Weights of a small GPT-style language model, trained from scratch on English Wikipedia.
Size: 14 layers, width 384, vocabulary 9620.
Architecture: RMSNorm before each block, rotary positions, no biases in attention or MLP, tied embeddings.
Training: a variant of Muon for these matrices, 390M tokens, 2974 steps.
MLP neurons of a small language model. Each row is named by its layer, matrix (gate and up: input weights) and neuron, and shows model dimensions 96-191. Each number is 500 + 50 x the weight over its row's rms, rounded and kept within 0 to 999. Numbers have three digits each. A neuron's up and down rows have the sign that makes its largest values positive.
Before each neuron's rows, "fires on" lists the tokens most often at its 100 highest values on Wikipedia text that the model never trained on.

fires on: "\n\n", "=="
L5.gate35:410506406529621424444570468471504548426547491407521449491480489490586402481369420512485474523515548441537478456514491510491566471497497506522539481496533522456507525444408499503495475577547469537534435491497440495516496438499457472458625568534556576513477565523589485564590561463516554509
L5.up35:479460390466512375506500529535421534457486512469489495466532555506430518395486477529420515448517464460516463413473403503446471529587478587560504476505608496538453491506402484448553548535558488511489488544394400552478556549499607513465543447491496501461514535527480534510518473546550421352

fires on: "dis", "came ", "with", "accep", "Dis"
L4.gate150:487489514472506490523512466528540468436527511491493476496482496471512531519518445476371505460566422535550504449478585462488514477581388472477558429459394533634505619509516541507476530454665504566446476491469478556504508535551475441439470532594556546487493433593543528511540566582525526474
L4.up150:488413515421524554610488539517447469447508523470567486467492467533489513468532417505530555410469430393596557484570608501479506552577537554479468517471508548549475546501479483553428515573497596473456438578523510457534548467430526460459554559617551461546505523573463470486518522523545494556

fires on: "dis", "requ", "des", "Dis", "sup", "sugg"
L4.gate842:483449375477579492445570538425529527531534488497503511456467468485491497535458474484537479464407499418518557465544456469447505511557540409477558514493427505540521539550500538441472550429508606545411506454476495499541526593565504406510555548505573481553514482538549490491515626497455486449
L4.up842:494469434481558402530466456556536411530644469543544507407552561534470388578535447453498406446534397477481553469571578490454513474364536454580593545419502484621524506520531515465498510550496557526483484511449426432561522510477437437446445513469523487588472562606535546586469497471590547481

fires on: "he ", "not ", "Ah", "she "
L3.gate18:468474455491563436494430486531510452509467453457581547465526526478482572471549516404513521567499579488524409468515523587525485577461548481495481466572498513498427505463510485471535379568503497514491498490482434544523500461535414529423514498509519626445431463491427525525426511482490496504
L3.up18:483510489519566470539557517537424540599502562569628439488458435496529446504481462524508471487457497468460432497497452434400462441451508476500463449488424490512435498426514548430514484544563473499459523513581496466526491539479499452458488489558516584499615435508475470520569504487595542406

fires on: "be ", "being ", "is "
L4.gate1002:451478488549529450499525497418508474480456435537527566498481597412524517520460524499500547347451489491508520478507543498407518454480483472501503396525521494499581500471544539540425432514468432554439465480560502488438452426480481426491389510506525527559571386429489458524471554521467578424
L4.up1002:446443457518558495498569432487487517493566484516485535424525471594567523484455561562431572474531509500558550439539441516525466520472479478533500477475568420574555503465499576569458447417534435490449527586479514556556492536498491429475498535624495462572494472447481513519550433465410489382

fires on: "===", ").", ")===", "ured ", "moved "
L4.gate637:509510477538465476586567510453533414517546475451419552382368499515547466512403540582523526523500422478528590533505468542450594540546441490435402488548525500420520492474477522486558575537470538613423447496474476498499530526500482436513486514524485623499378494451587550556456469549585461532
L4.up637:519487576420526564477411527488535488502477460418481468444438565438549386459564562500562630444408389479530531443553501545561543500507427481514551546516444370502544537517498525453510536459460545458505440464519421638530497476523423473462485515444562473474518561500410520506553492427557514460

fires on: "which ", "==", "November ", "December ", "wh", "Te"
L4.gate280:466485478468568445437507526542544577463504475466489471472594496416513523454508495501533455471478502539436440391520477507487580558583416497544642543534501441482495452487570614550526569541568435468427457425560479522448467494614560512594624539530534582530484542476450469486470556551490485498
L4.up280:427563388473554434497533555446522551414481485499383498424536522442482529387430422510479497436490536510498431428508513480527523524529502426508566407510562559467543473433582518515540483536502510503504496448429515511438468548561560560544481496402564489461461599463457546478541543513526480492

fires on: "D", "d"
L7.gate1015:487490540507517549491452453564391435485514358518506496426527471579548487502520565500419510516481515441510506520543558463381424440565572426491487457442398529489545457506499520562423586493466430493442547578523506497539558412423494543485430549522531481447534518417584473413576575519520468597
L7.up1015:517449477510524568471533621556443442538425508492494517453458459443567459513438398482528462541601509529494438524529436458524565536412462382517492450485543506539470575502576548493574560512530520478538523431499457528473512405501516496519471450549527512370519492516480484493453495443539481461

fires on: "par", "Val", "val", "Ven"
L2.gate468:495531496472560508524449538374540469445508473489468525523471479511533443440479534538519456518451473549534519571529543621511527486433465519477393460580527475495542352542486541513590547452494509464480535466446527467531464539555547502518517472551497462511588446535524522513565508512483527502
L2.up468:475503440543521549555531471442460556480521438523544556504487480398420501607430430517541582531539518397533460430489462501549580491524476559446465563455455525607508539560464470562512484517510571524487438518507487454561514511557508509594462470531426415426540466413487581510487492471544430470

fires on: "cont", "Sal", "pri", "Pri", "im", "indic"
L4.gate372:513507557507526470495507528520473462449515580583506421449572492428404535427496500496538420516544470444535483524413563484578503435492587340466584444445498490442454495484580524589477443476505429491527554414466399468511534534379509532524416487409476557490455485462513579539490549514458535458
L4.up372:478510508529482508475537570470419565464443481546609536479475494544470484522447512495406498505525448542533451548488515446537463549529440359536457461484592441505585552628470483481475412520517532425467433553542582500532511476501483435467421528489569426448530586475419455445502533635564590577

fires on: "Th", "ale", "my", "men", "ier", "end"
L4.gate534:476516470540483527413390606476492470598456498517497521436489471518429458484497549432466474480529551449465543529449530471528548502503438579509507460481495505480438541546537520504462584495576436465457525606512452561546498515428494573479478522519517406507561442471503491516528476560451457496
L4.up534:450540402469507436492418568501490479587460503551546533462504533513425478482567497474582424439519555480419533521467532429482472542462407620515453436443445483482406587515561491551484485421498464441492543544485482509512473508509455533506510467513443470556522487416551531538443501511473378485

fires on: "=="
L7.gate346:541521534479505480489503454487563553516467468522473467453519439466536590511414477628527507511645532529421538500413490429555505505499477491439534489540541449471503555553493456436459555586598635463523467562573574523443494557592581518520515392499432544457530427507428560536519555527591471463
L7.up346:540481580547539554462492532526389537529578492507482465400467530474595490434488466549517430517568535478568540577563447451496533503332455460493464484630530621533554533538477464566495439481467465517553412436487578437459495520493443487489549434506452599453590462520465604518541445544422475496

fires on: "===", "==", "====", "==== ", "====="
L4.gate573:492494528546561490435498481517582548524460422484473532470503542558463577467483427514426446556555559453539550457484418559573512479528465494441542539437553546421547503524445518433566557524537497595500535495503546551536540571502536501533412408545429472529552452453576626513475495463547568455
L4.up573:520432510483490445461419493530439412534536519508429463578532580578449557489448536552457515572533492503515486484545518440498507495512501468496418394531503486453580584534539463534564561477521529454539489499581521470517500464464533562477479535490485590468540476507483515503418432576454593545

fires on: "at", "and", "man"
L6.gate833:445527544602532505442480461528389439464565485527477475419506509544498516523527521515535518427495527458527425493568409521551502594484598483514441454535493515623400548541460521562445458486478478539425474551492564503521474479502536557550500490540507469519560493527536503463561456506422410524
L6.up833:534514455551502505494524502533600433631395570533464475465524526476446477552579524565498478538582515486513524485451581496547421559533440518561424524554381574564481452451469501415545444451517440469457573473505439556540472496429570568465549547417585499538547534485474504489534533506472436551

fires on: "com", "equ", "can", "tour", "pain", "trav"
L3.gate984:535502633466486444437498448443555516536510561512450587455509545514483515495495481442486496402446532517476543485513503506477433436486509508493440536522562424463500510529485573561475535475489476487515475418436567494536530542578492491552514494547593580508460461490577514607513493575525580369
L3.up984:550528646485455469451468461497449513474497541518461505501541383522502482433605386474444533514456436496440548448503533531465450508490512559480588482490524484504466576515486532528530559549509533514562499357446499512450534508610565543518448433567583589484532511460472517548500462503536464551

fires on: "Min", "Sal", "min", "Pri", "cre"
L3.gate781:474504558444515409486450464411464521439494570471522411465500421434526474506485465598468376542499569430490474508460509373546523463489595479437507528541559469518471551532551528471451547535387439454540537503439500490515520539484494440514470570496479438462453493418465511482443490457514582507
L3.up781:473581590566481415539445503458440457423499503564498497448529493570513468494590496514517579489487511402492528576338435523572412485535531448533546500478593501481567464505526480503565408453544488519495514609506534548494479509515588434513501556560542527535512500522407456607412387451521526503

fires on: ", ", "\""
L7.gate467:451554564658523541484597516563583532552424483549510561463597527517570522422501556560566441541539541514404618523475500505477618559596427519548576502519522492517496455505470506434516445546598562525543503598469473555496434524511519603487514528469534470539468499489418496491552491562441418526
L7.up467:458469464553505533532491566501463523533479523524476574450588535497516422475600458636559506463488412630452474583530441486510510459436495487402519440556563521451499466521454570425503545514537528494529470486496558563530499546586598555369447607525413494478521580482392477499558486471517465497

fires on: ", ", "), "
L6.gate786:553475500598491471520490434516514446575426490485414531439541556530536583459513590498477485572599461469386525476480489512550558522570435595477532572494526513392513555451482462440499503469485520471455578463525430532502594528559604534477550455494509475551501521604511441471545535537450472487
L6.up786:517502504557446548520477532466438561529506514552559478464576525531516497553614456515502498531502439518455476528524466460522518454526476559440493493408531549367529429480389551497513408547493545579447460442484539587590512531490549533345491453479486467403568572547540498492546488546464526436

fires on: "or ", "ar ", "and ", "al ", "ra", "t "
L6.gate341:499529455547388530569497480494444479560483516516409553499557532520431467511470533489524417508515577531433578421446474451526419570414430462544515564548451492521477486434574611547549529468481489522485484458502526482491502526454618548429492529519468540531470500524470500484490460577523589408
L6.up341:433531505457494512458429515520462471545434426463563445443519533514591502530563454535543484479509549594440522594546495497478607418497525515525477592511576421475523511495533549519368440485555436489519472554429515391555474500542542464509547580557524466558497524472530453495464466496519587441

fires on: "\n\n"
L4.gate488:499458436479484464425609538518428528389552483418533546557504399556521440476500463531505412519486471468526518384467493440517563496587480510430555435490437429481472526407499450542524485499448508520547491536459458527563529465510504493502598495518531516456630544448519574483659519506398596489
L4.up488:412509410498637406467578434573446555414477454419507480495619474545584438450464374498496518390507499491525488379497489513464602483554529517476634563534514412545474573421461448549515480498498508490494477522468502465484503415520457508571586420474537575449559551484523521520580525467471514505

fires on: "dep", "Ca", "Cal", "Col", "Gl"
L4.gate87:424496370510504550417530444524474513562609515496502489586464494490525444485550476555403588529514510483532468525425468585403511511461528468531484520426473553508518508461565518540491388522509543502481461527560545465460534470491480433429454478603468498492495533475490457478573530509529534477
L4.up87:464483477408516513479494507531526522563599541449534554618521472422546473481481534576467519465478537420530442516463449504441510487527535481499540578444490554460527579509594482512564436448520490504472504492533552568434586481478552447391487449572469484435521433535493515507539475546537546526

fires on: ") ", "1 "
L7.gate432:502486501549465497428505512514551439483498423435521474480529435499470519543513542491499470600469481444545465549504570532410504417507517493492451487412504469523552452458463429500413450587563568480514525485485524459470447477461507497408491607480545531569485493524522436506521509544482539461
L7.up432:520444576473513549493489532557574574549495509407531531505569527439457469407509490553479401489515445563551522439411450471491408470450482522548511546559476439553562438516427491568476539557536523486496558561594525406452522524485539494502479431517506647476608511476376458491481548449435588486

fires on: "each ", "upper ", "twent", "every ", "fif", "middle "
L3.gate343:439584487396508535414476496509549523502488597517474473552465455519540457527570382474493483535432503551467451472527569534506434518465509503541577558549481480461537405408388562477519533501489519457491475507470543538512507486543470494488515420500478579510508420438523490485485455495496494492
L3.up343:491504531543531478522514577487472467482489589589453454397518530532529587559522426583525535582529601633458463525558545472589467507480577548516473531567569512504494456517540472513443576497583591517420473545452513541563506520509471557524489469472545619408554602579455517466483531537524453601

fires on: "\n", ": ", "): ", "= "
L2.gate849:464559560543562411440543534544487399517549472428546557506449392430553499511560504517430544535467439540505496422453499486480569445473484497471456532572525671531488404511478488430560486485559421591513493495440446486482500445510470520523472479603455473363491401492486493496482662611514434556
L2.up849:422546571524474464447648523475396450554573427453520487559573499508503501454558465493443520409441481492518480452378458499469509450401537482433530525469526543428505419586570468517578541390599447510535539465439420469550484373443461549471527541551494478453474523497500544579513584535567448591

fires on: "is ", "ers ", "are ", "people ", "was ", "ed "
L6.gate498:486510372565556424485526535540527561439521529544477507537509511453425448522479480589488572560405459498493500431571487396480500482602412555442459534541458506522519489465469533498520565441405516512420496512358435430572477472492441507483452607549465475537575473465461545460494454558508563498
L6.up498:435504559475545574493477498472484575471557456494467505567535498495487458415462449608473480502494469560509502452536498487447556528529566544345498518505462431523473487485475557434526536488464514431439554514393584448524490453477535535431445570566521465515559555566511514634495462582578585429

fires on: "be ", "been ", "has ", "was ", "as "
L11.gate1000:545537544516537419496477472484503560416463510509467542502501523390534539545536453500482390525496541498575506483565527557538459454489479561439507484410537539391504439500418508536471514493484521536466398466555516468562538449436444480539458488524563455638561519557504536509446565510444511476
L11.up1000:451484476514432515536480468470453503482480545442516565464486542464649431411469393428420553476572506517473540494497529458402429475470557481501581485530489545622492484474416590542507482366523461477471469533566556544472562433593495526537543528514527489538491461512529486583517492532510493502

fires on: "\n\n", "=="
L7.gate625:510634531570554414530540456491515518445562477458392545411463478533548500393499482566467475425466513597431436454541457522475510549607435486422523518521548555556550535471438526415579549559584512573475484451439522584475608587509502542472526510524478481566466574476440492494536609532551516506
L7.up625:507579503585528464510459546479407518422508465528455527390529475576537563407428528557447410418490596432434534423425478490435477514641491570471510545476526494502520512534493543508556532534550497568452483436470484591515451542505486536519564474546521558548506546556427550571463554524528592472

fires on: "%", "per ", "akh", "inf", "UTC", "pers"
L2.gate137:527567488576563510422485572542514529433490443509455522491514491539549475466473478644491512526420525441534560418539431524552387517485474503435504451521475529550489464590619392557447537566549382522556567518464445518534531499465489514393479544505539490495559490408504454473504463583457489416
L2.up137:435594478488574466488574483428469645401503483542542460522476567521521463492530517465555454562548496483527581509534553481551407378495494480343476472439480437521446457517639515487509517518387570480375452562527541524498561549411472541410476542512578584427504526434383546518513495434484529575

fires on: "or ", "and ", "–", "until "
L5.gate336:566481498495470374438506467479427497474457508486607530522548523529491473554493568515427483482526491486461455506519499529408412501487456498509482506389493607501573471444539643474552483508518541535557487412535495465472516523503516458554422487490555443589586515401404465410586503516463490531
L5.up336:519469514504512503534337499580496431460517440491538507500469565522525588496420458540540517488422510512457509582624502540597529517539437563520528491515509474474536541516465578465427430459515548476451458539491426534600490485533547419478527502500490472473466595479537500475517482506517570465

fires on: "as ", "As ", "so ", "time ", "When "
L6.gate269:536519493593519500534532520461513527440574524568478540500576426660366473512539422537384465491423494493550497499578385617545518509445506490536424501533554496491533457489519487477510490533439501554435533462529482452451466520501428574534561522437490546495442590555469566512534555520477550424
L6.up269:340505509585553499538425477504501577508606497497497507556579349528439457432528460446505505572490479519436506499474456490527431379448522526452533449440529502509562509516464508446393572475447442457395462469499498458579573504471436537496484485475511563489476566511530492541438560588409519487

fires on: ", ", "that ", "how "
L5.gate1018:498556462558441432530560434601497437594505503469477588545496489556473508386404495472477440435471436525440527508495617510472400648477446496560428540523544511514594529551454512477531554482475587481490586442528327547533535524512570472504511542411519498526493493526509545535575523521514428535
L5.up1018:541539450539442396523427516518456498477540562510538509496498537547450515487550441629442483518483387517441450540454496454520506537429397550525460486552527550509578424338434535565530476563486625476457496374460591551544481568460494438405543528397477464413544574491539509461615513489475485452

fires on: "she ", "nat", "he ", "ven", "prof", "conc"
L3.gate414:455567530390503489480481489407584483648534519537519596495522489454532528544470519484566453586552521509457447444600483539527463468529500485452437518578503440462583499436497519483589497460523500462477412527594506539517525530491439454511494489475445512462546441521484571525427533444439453467
L3.up414:464418518493460473446489539440449568539545538592462476519541487498569419522514447527537548505520497426498456516544518535362394534433416462476523506532495463458612519498544518448552496449549481496546434449530486550491507588527483557566488564536531520481555420553455461634453521480488521474

fires on: "Tim", "being ", "finished ", "current ", "series ", "York "
L4.gate505:471557468436550405561547508536493544450539446580561501489550515455505490499577571435584519526422559514503529529385612496451500536471461499497528396517552497405595545463495553554494502537545402540445494509591517544566467402397508516499428542505510539550522525438495358536503547477461442474
L4.up505:392551571508581495530496541560507438479480577545462567529554370490478423456462450479521572477468513490539505440406523444537500549528452626415515458518538555445554541459472489542492535572577511527442539475596532426524523506466536536566447504444566475486393475495490424505554459430473555438

fires on: ") ", "public", "not", "Char", "stat"
L3.gate660:561565510588474370445405578504487559519501404420545531528461500612451488424552472555460430544490511539571476535463510406358538488476513534542566473451502484493469511467571484567456566463502515557460567458588473490428506400499528442568524557507504479463440575435533392531533572480473417452
L3.up660:493541522562585544506558537435600560496564535505521496493448440484535471454472509499522506471530386544534516397482476508566530485474454607375544511451434537551585376471545425494484486613542500582470537622449497474512508521548419498547434529586486580485544554485478467584476445428506501584

fires on: "Bo", "s ", "bo", "down", "SC", "South"
L5.gate912:454454419436530473504490551560568410355484487607450536557543487580490389507532498550508487427531510419455601508428587593496400515553483578523471510445559483517439498492470470527499526523507449473536525513505573477410448448467457437490494655472428535518523485449510564446396397473553523497
L5.up912:501523479497466530438439535499518507541438609495475419523596389514560512524489367463508446535467471464456488570420511471487503507549463527519426618395542477429380569553505378542477468429498546513432524397412483563459460535482499486554497582534441501533446405394515612428502462506581503453

fires on: "end", "ge", "Ge", "ene"
L2.gate115:489524511449490487444661540432579471518469560500481439540582478531514371439484448515555443494480444483514561463539484510489467599497519509475544504523479471451457439545443578432472494513499402525512628515539500507543559526452485531484484493597466510523475485507527473464449560525440501452
L2.up115:534493540593500403491552504443504495456549485514453474570495449541463503410586463539468454446480439559583481520500441515505538535516517468526468520499503589499570461507535538440546522556488480538488536459525520415561386520495538440463492511505538493481490391458519409442507558454487449468

fires on: "man", "tain", "respec", "preser"
L5.gate515:492500493633450488468466472522497463553571530579479465494491543494376480517421518555553487469514475493479486485537476540414517539536497562496452420498504498536500458493460441559463440389487570429496460530473537517446444514482461497517522474515527363548409451423479568464447511599486469576
L5.up515:550444513516460533587594484519564435445485540473453407532512577550472486454588578571549560448437463521538481588470617514389561519512506504465533500635519494511469492500497488508475530458455441484516501482533497509416433422504601438415481571520596535514495521445534496527501482495542426491

fires on: "ter", "ge", "Ter", "oge", "fore", "ago"
L2.gate576:490512449442557440435536567473527441533444569513487541556470508432438435397590542481510487500519515508602486380508497610491508543391466520513509519527634541453471490552554599533502465491583535487535525435508463504501515477459440472449501494488490545489503515436511489475510399514611527491
L2.up576:529503499456472525481526584417559421562442537521466504596459475445508420485539494456467345492502544464509447335508488590456527455530494454541500524512600537496517467505475570586462490556605541464493593536495466547588448559546510519515598489541571466527668509546507510528462530534544533511

fires on: "on ", "al", "re", "On ", "wind", "at"
L11.gate4:456475526548451462463440460483474476535498471533427503455485539485422509503446493430427451530509493481466471393494489471449484496519473511639486604412440493410427497450500516473529502490460460474445477521521488487510534516517550514472540509453536520545569561503601475554483467493474509448
L11.up4:497491562505497511443481506527502491415521459506527502474602525508518552429473524436474488518458506444546506490472541477483486448566513531538528486473485496558529498409568566454486536552477434568541455496605446558576535471525462424390526522394455506574507506493508548508544537470525409466

fires on: "ap", "av", "Ap"
L5.gate8:457556426470474477382551489442493564531412563511393455474504439524492550501470474527524417428515432576463535549538538397502448440542481551591518546468534564546573477517547479535546536510556497658492449468516530425495485567383468493491462440510509510495607507471583524506502539514472451446
L5.up8:473479514464448495516513458496499579461565513581513404534595445493437466401476478559574546498528579474492413425451467491599391414514431536464413366496455581473542421544407508551448495493504494447447487456475470477639511483477510504480559521476463447462535471521555540478402407461558456446

fires on: "Bur", "town ", "town", "Haw", "Bar", "neighbor"
L3.gate394:557447475455401489433510432483499398512567494558499472464553445527545551479427499431471507446491429468549462446489486461536414375511478461443483481395451490521403530511495559520529569447424563416482440588535441473514460539550469564530418477394453556493606396508535437387466500574367429485
L3.up394:591546527487391420425398428490507484552543513598503413490585404511551541526484478476488504439511481482598474441345499441433430361478543540387467504429488528555424612552463539398491508452531560488482465597506505452526508534493533557546462485451451490441558416522539386482510490515513446507

fires on: "new ", "first ", "also ", "then ", "before ", "later "
L4.gate835:516550494495489459478508548448492568575448619490517509487565475475502530452430415501511477581522468525501485556491562553484418469533541525480459550440458524596428474490465553490488558539539567511529618494483439526517557467535526509499516485547435475535407465596537487547616501490589556486
L4.up835:573469501515384524523438509496548474401440576494576484481580503534627456423435513503640414581487445478500494520631460489529453444426479562505367439425465561502477477495371512437455571567569612547499529625472430540596441449495455504471485472606499597448444488474526550549436470409501556555

fires on: "are ", "were ", "is ", "was ", "be "
L6.gate184:471538432452577592622531548450443502551579441439560529473466516475509462538517519501346460526523476464545462498518472490543447473630463501433485470486522557459597448448455470501446515522488470448450503489526444596520533459487452457508489513544515490476464404353480492502485518579455505539
L6.up184:411430417500531556513444575480529390531559465468561501476559545486503501478513610474394493468376554551485550461529460443495445468534532566455547527481564552494510477449486584467446490527522429519463517522550450573491492460487520497504491443529477428547551408492543495507481596511422486460

fires on: "more ", "most ", "years ", "less ", "Most "
L7.gate108:509512504535605583505542451600474502523470436486480471441533404511487474494501468550440518457555531491542444461432525599500512516449565533518514452537494532454526518443519475465569532431517552508544428488424493506498506587521605427493562419511452496494459499447516488524484525472533490480
L7.up108:556532537471554466581479540490489495570442487437505482451524409481363535534434543467488495553449539467567451396480481473517498511428445490538462527475542549470437522446481481568507493628505517559529494494486460498473527501481582527474473577452535433506451435480506543542563523615541546523

fires on: "also ", "has ", "May", "later ", "does "
L4.gate917:640501395480531345535479532452499532547500492487449495547483596580481532513423559517544460467496526496519585518503501570510485518572557520406458538482533567511431457496535494491476477497426518568481510497519555557527411492470414447504419483488539544459460429469469424492494601533543534528
L4.up917:457465572481461448449469541494486403366499524495504571475448389536467534474442535552457449502430400520560473513504516486488406472529504530551476498440495449481423479540420510501513537542536618505517408461502443525574491514544508498421522524447437487510408501429518502580544420451502560429

fires on: "di", "are", "believ", "assi", "aid "
L3.gate957:502420495513554433444556476481554562433501480449430550534630501565595470529453477606478447555467600476477487488505567406459481454490435469483563505517560463572519571581473474467584401434522451469561449423458506434493532505574515540458491557482409551431550510480493514542473480566483535482
L3.up957:418446568498608570498476560539531446450542579534454599479536409453596469543536510527473535555494471542514531575441499574550494535478413459519547570490444457537543472528524566523444470592567598472474430463476557479432440464532493494507533560543558421400488594538508516502576497507473449491

fires on: "N", "bor", "town", "town ", "neighbor"
L4.gate8:510542552479349589523539430415546527503518463571446474506511455542406523523539461448464432540572457530560520452483427506495475502544485453449499462502431503521406445542566542480576497516517513526442494469553533456486479497564470474514484462508482560459616440428490444557519578598453436510
L4.up8:443562496440521517582467466501566523568523495518519474518556483437470499547602441443602539482514404485522524518425526496489562536539485521453462419475536557493465448576455474455484468471605612451498488540463539501474515553572458633486603431407439502571473485540537490530477552484544435528

fires on: "==", "==="
L7.gate843:520450505573530531570493608407529428532498478512445517437510503590523508495458460525552573525585448466406542536456540587481542482560468520486467621487580598454586444432416484550521509490575452533479524562542387531528488559482550500456478543547460474411526531500546563499505435482492496528
L7.up843:628485465556442525472451587452544517423529495471511559504501578487483453409457570458475544528494514485534510473551470486426562431520542547501571570472515470514545537492537541486525511539551498496457467448343480517525502582507412516429525472601519514513519518488483493389571520478422499558

fires on: "St", "Gr", "Athle", "Women", "ESPN"
L3.gate600:470626479512475457433540535536551492470490547523524433549519409513457520496550551464541581572479565516510457455434477465529501462546563437514429516551533524557489443496493577457522527566484551505487473545435609571423447551467559519513432511490381542489588502476489440483514483563568501499
L3.up600:450503512530474496575505455506483611506505517478466504498529493477472547556593460484551516469547455523438527551511534484570438546534487402584508511446531471451447483532467548465471477513565494506546548494415532536440542505554507489488484504560457608548535551379514508594570534468517451491

fires on: "–", "rel", "so", "So"
L5.gate482:549536561559564409605446636480504413547614516488459526549472542518462473427488597529488452525516563451514516580510442551566512474467607495539497504565543568505499586452565471522431434546535483562495577525571471512477521474555557447394459473530497467526446570430532470427526589523502455492
L5.up482:456472569527471600492499505499471502524524471430483491489525465525556523519482467470452570537606665487583578505555533557585475502512510491517452469455603555494584490479479454435419592530533511458406431524522488527509511457512472447564512533559459502430460471484523485484458521546572491460

fires on: "\"", "’", "an ", "'", "the "
L5.gate782:495525467505547471487533475575600548460461481612542494509473479507602579539556610487491529559486538556563502505511496540474500490437482460551505434501428503443493512561509416511449444588528450463504367520388461539483509541444521547557475509427487511515593422472472472503446565566469606550
L5.up782:456559435462574462467529486497594520517467526511531452454506556439481418447502526417604533506413516438542547555571522493590532591569464456490534472500592444444479526366546385495560492520526482479541450499459548491493365568494533488486533489489451502463562432495527558426568487530576523462

fires on: "as ", "When ", "what ", "As ", "How ", "when "
L5.gate733:552493465561505520502536529619447477455611471536490578546466456547423505465490445506479619550602504462381507477517579510402513540491500516496473447502516405459542465561465555526472482451458438452482494510581414489500496548491460553520571587491517507433447546464491586565488559623504508528
L5.up733:513490439562401512500515482493494503525513528408506460599531460512427530414454513484531463531607528515412472512528500399431508470513520484525448488470568462452460503547473505420478484515426575604505458520482512419503498524459485478520500598442495474501430486446460522541554563614459566536

fires on: "T", "ro", "lo", "ame", "bo", "Bo"
L6.gate156:468524441460610439471443477526570484501504558444559485521511516549486420457527477543438487445544538521543546486390513389488491488585491621400441462492504520484470486502433537507459533486505444520563582432561453567389546435434509544520525493564532439445433418470500507374552459523426390486
L6.up156:541585405547479403447518607472447510504429537434438504580602530592512519540541526467480514414510472458393487481396411467470522551528465553434442484551520469536484558406542481477509478450535463487548498507476488505431470566495523548393483512480555432533467437408517531487468442519520565497

fires on: "y", "e", "u", "ese", "od"
L7.gate251:406475514575461433539428450435413617517595499543448518502487464491449595556481471537539556484533541495495531515477535411502511470455451499485452471476422418475491421486492495537515480474486498459482477462363498499489497513516521479454407490555492502497485478532504489470557521432540506403
L7.up251:397521480437453489575479537513514497505601465531560478565487438449380482480565469504486423464503499453453468483489530467603500415489531555483469497509519503523594521514536607493395433421590462475477503519423526409499508503459599552432482533544553477457474529466475513464509519511528493433

fires on: "was ", "is ", "currently ", "were ", "now ", "will "
L7.gate680:587460429543579562436438568444581545479502509541521508467557480551491529503507568488475588377471450505515495570577498463490507434562492494428480537480469486401410536532501543539516587538544577478472494408467507401484512529503532555472461533399416447552499507488460503503429522510436505399
L7.up680:500553498578517564505542493432543480484568544501492533553532543482463511450430438493535518530511576510412548584613511547490549576549619597487462558521472476510519426505507647510497524432483487527507477510458422498457514450501436517489451479562575444533408453492456369541555435484463600543

fires on: "head", "present", "line", "sign", "Ag", "found"
L2.gate215:454466463400489451418499448432527504458450461526494493647514509394484516464523484514464588574443516523560464512600521530498490449497508463541478559533488489523514530484481535477578580445523398566461522453463442479549439453507413540439531432562380487524482488568554426502466456566500503513
L2.up215:458485482450511457524550406530587448504597534472515561560448409553459365429553467575517483483532423543481494487577576464498510541465547490535467549452509471543519433429471465607454529479541471541575470463508466544499445518498485449434480552473526526513473418588474455499543471446418468491

fires on: ";", "hold ", "land ", "land", ");"
L3.gate579:501591531416494562498535588583512479498450507421491515476474523409506550463475513471492460477516575442438526533528529579523412477463457470513472501610511568380493470509433446484646496535515474465553434424491476504560548504441480558439465371511459617430524502547438551600518445569442490475
L3.up579:428510474427482584550482423557507396527452441452484550434465500590505476578496502486458573458534497503489548459446592529489463515437493579426468476466522513530437464455491475532498528461631447454533514440548496472519517522472546552453584446417440471531544471455525452504478404503514501441